Weights of a small transformer language model: 11 layers, width 192.
MLP neurons of a small language model. Each row is named by its layer, matrix (up: input weights; down: output weights) and neuron, and shows model dimensions 32-159. Each number is 128 + 32 x the weight over its row's rms, rounded and kept within 0 to 255. Numbers have three digits each.
After each neuron's rows is what it responds to, as a language model described it from the Wikipedia text at the highest values.

L4.up483:187132110125158092100145146159123148098140098095190126069123137124107195082109075113059148107145131099124123125045092162179128117089115055156083154119112113117137097147159142124142116144135172111147158191142120141173065097156120120122145101113092119182134084151055111146138098131140123094152120133122154121113169147121185128094159112176196143164150161137102100111165144109124097135153
L4.down483:155121106133098131149140122123115116139089172129069154102143094104085123099169145120162121107153161145147133101149155138135124156085104151106140094095171106105119141166152141127137150061169095103093131172138147189110139113080098173146139168193092117103174092145132130081158103038176151083091142159117071116137112153119144116113141170080112169137120135117099137154109147150075135090079
Description: Fires on the final piece of a word split into tokens (Suffol-k, on-ly, Sept-ember, sev-en) and on commas closing introductory date or time phrases ("In 2010,", "When she was eleven,").

L4.up298:142116185124159131106085202129119111179051144128131116123124111149099164078057094081064121170220138127094110167119136068184068099112125123116136129124150089124094131116127152107123113126152155098155129128106118161052118147091097087069106141116124130108143102144177094121163117178109164138137150125102187123113184096142143164039090149100149146163185099189116132154127151104175159150089
L4.down298:128139142146183134109131165108167182136071147115120117143101098203149155115095150070074122123155143160118173145102145164206145122104087102108121106111121157108067081118160131106110144146090048129123134169142117146092133146135180120057150118134108090101128077150204122101162109159094147162135128174134106062082136124163135160083087126052151097154190105137097174119153105098114181127130
Description: Periods closing a sentence mid-paragraph in Wikipedia prose, before a new sentence (The, In, He); occasionally heading-closing == marks.

L6.up341:150150172134109094074130103122099121103138106171112088144176120196090110101144170119089062136196126120120161131134097124058134159152109124137133098171129099144144106147134087131123118142144131137156109127158111083186140152155160123102136138136085074150178160100133152129095159126120156167155169121118094091153185115138125136172106111169146054108125146124095149080144199110091093121073
L6.down341:101075146174090142126143112083129139092134205105100080127131102143187142100187117144142133110138116149120151127173147139091166151108113146148105087136134103097114070126111095114172136137181163159078128088123086164065128128118115115107172115136144111153186174100184125131151129116145114157176063143108173123049151116154143120204182103126104111124139140132120130127159170085124118117156
Description: Word-piece fragments inside a split common word, after its first letters, such as p-art-y, met-all-urgist, Un-ion, res-our-ce, Quar-ter-finals.

L5.up685:139086166131209122092090153111067063154091138116159122071135111097151087090101126088125179066167126140129159133091092144107121132110147129156141093143105107122106153103131101114109147191165114096137125148082119136123142148159168066130148087142165152145114093141074125114167146179147253096137114118160084109181164148175090074198150122141051123121119143131159115125129119117083124133127
L5.down685:138098129134062132167144136149157140092110106087137113121130161184182105117159149094150134141161115096149122137132157121134182125137127147168133065171110121089164124205094053143064109110117088157121118084095081099150104162090110114157173163123176128138166087126141122087083150145181158112128162139146170140159134137078162093120100191085143174142064120158094011103069101116121102103099
Description: Middle fragments of words split into pieces, strongest for "ist" in h-ist-orian/history/historic, also Azerba-i-jan, Brit-ish, betw-e-en.

L5.up615:177136119154099119086131160157165100175178163118158121142099168112171133136107173166133056122144120130151108146121102164118085125141093135138148178158106161157129116133179161169156151110125147152098170135084130109147113157129043162135104158139136137105145092078133133206189128145043157101107122072113116099153140071135200146098083148128151177111186137084145162072119185120074088125129
L5.down615:115175086184123112123171112182132157148094106110127153106126095147150133098149100177176128068137133106087152078121128119143137141137086187116165129113095112097151139149121145147202147111121067084164149031116152136110125154094164103124123132116145158135153078135099083079120161088146143140134167139109153122116115151058105089122129117145104072132136165116139070168131121181119102117127
Description: Word-internal second subword pieces, mostly "ar", right after a word's first letter (often capital S or W), e.g. Sarah, Warner, South.

L4.up153:089123137131120176151170176124102113131155119117151102155108091127128145124155123080160090155132148115154185151123098115115183146130165134116109095172150135143128128079159146135086115102098099112182205142130161115155085118145115127151096107107177090156103104185146142069118137147125128150187126175128088183115189107094153085092132165136124129103128094152109134152158116126158089154102
L4.down153:167144121115146121173175132103131103134090170085085119107160143170145123119153063187141111183139154093090142173157125135163109149124104136156092074106138190143126101165175152152127176158159102100114127117135101178067127120090068140123142130156101094133086118123109134124152126078124140179145124106121150140148151140167144116170164165105145154080081065168068170161088155126132165172160
Description: Short word-internal pieces after a preceding fragment, mostly ce in re|ce|ive/reception/source and er in names or nouns (Bark|er, play|er, Warn|er).

L5.up211:133166101162174146135163106065177183093129194153130118081166127121159074131158143125142115145133127172142210087162091029136100104138116103111117124164074141162162056133138064152041168160121144125135120145175123114188147138113175133168065143140153148151108119054127113120071172085184125135087144122161130114150137130144152106135093092150093127083124147131126074157114090098116128117110
L5.down211:099099109165155091105151100111120109110130237179165118098153097114146094121125081105138073145229110132118179133162126139177109172048152112135137114141196111087130084142110139170080134137133132156150122164138153122211150148087112135147123164117159067065074164148137111115104107126095115139128184128139103126104152117149107162165087142165109102142125137111057072144176165074099140091138
Description: Short word-piece tokens inside words split oddly after a short prefix piece, such as art in depart/Martin, l in public, ag in messages.

L4.up668:123132167113147150073102103173111136163146114151124122110113113182173026085123114138141103119129161102088148135142093126110165163097124157204144184060142121134108089162172099120129100113123102129130146138152076090124164151132078185156084047126137133119097051148148158118169130103153145110138180173166163093097112165122135137105121159195119150129135129138110089136170125067135091125199
L4.down668:138138146140106103104070086091139135119116128100143139091120100142136121183152067155099112087122127171158176095142159154135160091192085075156187114172135095076105160112108155153141081143064082082073122113146173114083132100094151157139181182133139133188120095115101134101141111120115119162140144138133098119126057151125127113104177126141088087126182096051173175015139124141152156162151
Description: Short interior pieces of words split into several tokens, often names and places, e.g. toget|her, Pennsylv|an|ia, org|an|izations, Hopk|in|s.

L6.up667:144146128183083101168109100165125126131151161120168104102140077111159119103159098125091104087169155093150126133130118090095107084181170140128092143162117198092109113161126146102157115106104083125141155185116142093151178151082167180099079158142159162126131209139098097113187078145154130153075170131097090129180174112059128108125119130109094118138126126131107148088143138151073161083130
L6.down667:136105143186148146166088084139130137110121094097133120122047220156137092131169124183096114100144111147145171132169164207113073119183148151129149111084115035142085139148125111148085121116110125100135153127100146123146124077152211176108150147079103063130139046077174117148112152073144155145136135132098128075119132136155157141161128150110088153135149125144128096155122113168084149117112
Description: Short inner fragments of words broken into unusual small pieces, often place names, e.g. Sou-t-hern, T-or-onto, C-an-ada, bat-t-le.

L5.up253:173146154136161141079117110109075048145085076131148127100194145140048118086118136147112097140086138119130147143072089166096136141094158138128107181102148127120162141195154154082122110146127120202160098081129133136172150084125151110121127104095080160137114068167156149136148105128143202151193133152107089137141089118083081114135157214125112205164129128049119114128096127084162151116166
L5.down253:168075116141119152129007096075085073195152077115116110143124139108111137101101119180167158076135143125119166050066107122142121140122113170145101112124145140161099160190159151129114119115139175099139089102093131216100106154103137091050172165149126131183116155130136138117102134140163154153108176144115147184158123141086137131166138147085138141154073093143104122113128083161098112127168
Description: Short word-internal fragments in oddly split words, mostly "h" after a prefix piece (be-h-alf, be-h-ind, share-h-olders), also bef-ore, be-en.

L6.up155:165136113094209115196141144123137084157124126084138155080150172100153058141239097113092124079146117111166159127091105133143167156096090146131181086158136178084148135074158092119205090123100144149164126095102110091092103098142103144131127109141109153147113160155093106117142186140138178083096134090169056133124081145140118151111138116103125105152176132142145090129117140136106147119119
L6.down155:114121152142148105116109135108118128093107144125079098139091095128107144137100107146128169114110141100148127192123102145105174173177175120147133146242141094060108102161084144134084137131162174103106097150193143128119137141159116138119140202124183120120178115087133119148142156076115126118121173115132119130090132085163131146071095123142144106132126087092058141064077131114184141148129
Description: Later pieces of words split into unusual fragments, such as en in Betwe-en, ec in Frontispi-ec-e, man in Ger-man-y, plus occasional the in proper names.

L5.up756:126092153140152070087146127168135146136104084112130107102120096201162144083113125144125073153099108154162132141118095130093107117123137188143123126189105165251158082134109126120102125107128156134133094162093099161138073132132157130147140156091098127153154108107176068132074119149134147128102160127207171178116064185157091188136153079103105176096190113125071164104157167096105170094107
L5.down756:125106134184112102092170104130142138077151160189122124130099078047131091105120184112099118190078140127130134114112134065133125180068125116110058077120101086123158166158118174170135092118096105144166158145114083141219106120116149145133147125137152095098075149067148111087144139234127133150159115155078145146126106122143110127146153145140141085158152096129138171145163083159128098120136
Description: Short inner pieces of words the tokenizer split unusually, such as ich in wh-ich, o in Sch-o-ol and to-o-k, ic in Brunsw-ic-k.

L4.up652:074056161111106137125137126178111122095138131105129070175118130106124162119101118159104113180124153145123113140169104138147056068196231153115111076168071165090123128105196150094131087117173183090138160090126159134169149092159138147098105119088138119158186138121153111092100143103083126064171167148111095145128112142105162105135192116153079149163143140104115154134142202084134154105101
L4.down652:132138144164160153138065107165136202172106161149161109141074179181095134081083163121128194124116145139141162137182107113143116158140152151118140130113172118091202084100141098161157125104084117131077109108095130124089181127154102121170069134143149207082156063147135100105172151131152160123186149162144118092156090077090152109066166104141094116170134192091149152114141116172157144109099
Description: Middle pieces of split words, mostly geography and politics terms, such as ort in Northeast, ation in National or Location, and t in country.

L5.up676:093149169127176142109079150056125115153121102181153131165075169147093127101136139158065116197168165140123127166135119094112144132093134091152105121136130166099116130146147121127093129115163121111128119171126120175159100163115065128117145124071140124162164120150208141116128141088138111129162131122086199086089141091186130097133148120180160037143107143177073154074167206112129089138187
L5.down676:129142118133137134118084078062142101120118119160111099141124118132144129126054165144070135149172143085062088188176135098134176157120148100119131153162150118104058087124166127138129121182160088144188133107131111163121203174107108129110143111119115110118199085122125165130150111134141138100153124143149110110085112103123127111193130140094172066209099137176173140104146099084180148093102
Description: Sentence-final periods, mostly ones followed by a paragraph break before a new section or paragraph (e.g. "cost.", "Texas."), plus some mid-paragraph periods.

L6.up85:144124158150093164131144130098148160172133130085090173093124127165161098070167127108153104143094141099157162160116141097093110167115131128099157134119103141124215134157185148159081152140151112113108158088124114054059117128160100177128154094159117174198114116143137180128007171140074096124105123129121140198132156149085100130130110139125109152110077129122093106100184080136129083110171
L6.down85:095116185076163045068179162199126132123117121150137092128116164122137154104132132112098109123136125151102113099135115123114148089139136138153112152167152113114169133142106106122160113094146182131141132121127159148118132128101092141110178116077115094077139128133137169154077113106148121126156131076104144099117147109080151164166158101116126148128140153080140117241139113025125114101134
Description: Short final word pieces that finish a word split into tokens, especially -er in Play|er, Own|er, end|er, plus fil|m, on|e, id|ent.

L4.up292:117201110112121138137094150119159091104070168141166125125146137162078166138121117144150130108115099121174156152105127139188102178105118188152197150183095166074184103184150130140073114143100129125111151121111168133085118090135144103183126171108123143137143107058165157132112138094130115157174118122141146084046091075129190110129144109174110126169071168183109144178115113115138170109113
L4.down292:095145181142120087128159199078097137150176082091120145132170183180135056091141157118101146118151105160161103130071128092124174110161139124128168173135081108115095161079057144148114092129173125163123141111145149070178093144107141096106140162168102113065185193139139089180130077143151181099102123115104116133144142092164146156133118154124126112141130117062174098116100149121072119109113
Description: Fires on the pipe opening a new table header after a blank line (| Team, | Event), and on mid-word pieces like p-art-y, P-ub-lication, disp-ut-e.

L6.up712:161091126140064168083149114123103147082158079151154145149145135084107102128100140114103162145117155155174156141138165123075103125153133159164107166146156151122114087164146147082140167083195101145132115157097181075115100104097074130133088119136142094121124104077082146156061111188153109157090103066102148129124169124174081126052163139106084145120144167128144113193082151073128222166110
L6.down712:091186114149164130118117178077148139151188153088128088115115103156131101160131214087068096159138134092145149103212095127109120117162096176162086177092095117135110126196203120113192102110127105143107118137132133107125138116074086091149160148168094071158103116168147153111089124101122123070055125125093100160130146098129127154180106155144139102074158126094140102074122155100154095112119
Description: Fires on word pieces that continue a word split after its first letters, often "o" as in wh-o, f-o-otball, Tw-o, or accented letters in foreign names.

L6.up559:168110099109160114111134121105084107103163145124159156170093047090102131091166068147080126148120143159185149112139121148076110188098132130188124107132082129106118145149156138113111148112135108048113071103121174154133134176131161077096107133153165127150153140100176168178141136094127143177100177094125152169106128156127111073111128179178103067163090159164148109090142129103114104147104
L6.down559:137076137081075092097099187131220127100096157132157134147032154119067138126138150126143138088090117145140152087122219105129138115102152122097106155127127189093096144171139087086110135123143131149149063105112094144138166178127157159162165171074149110124111092101129123213151076091123119097144088142125124059147064105194122119128122124108139143132079115131134126178107188155134119157154
Description: Middle pieces of common words split into several tokens, like le-v-el, fo-ot-ball, f-il-m, se-ver-al; also commas or final digits right after years.

L6.up755:109101094119200111125113164085167129119099149145166112154096145125113114144162166117128145050174080158112087108114103105128149128115093172116133118239071149118147109094174156105120124088156155109223106142157075127113182121064082127142117129107165158212075144161136066105109126090146114165157163143087129086142202114108102098083179099112172115104148140140084157159133090160154116148149
L6.down755:185145098147143150150149152057064139151156098104112170157164135137138158079107137137136121133114077116113136149135115200104200106140110134108079171094115137100121101167123119138130053229164102087129162107121099137124191125131131105183102122081113091130119125114147095079135159048174097122161128119111130151137138092120192129142183173172113140152077201140169120117161120145138191075112
Description: Sentence- and clause-final punctuation (periods, semicolons, line breaks) after complete statements, e.g. "box office during its run.", "the award;"; also "the" after verbs or prepositions.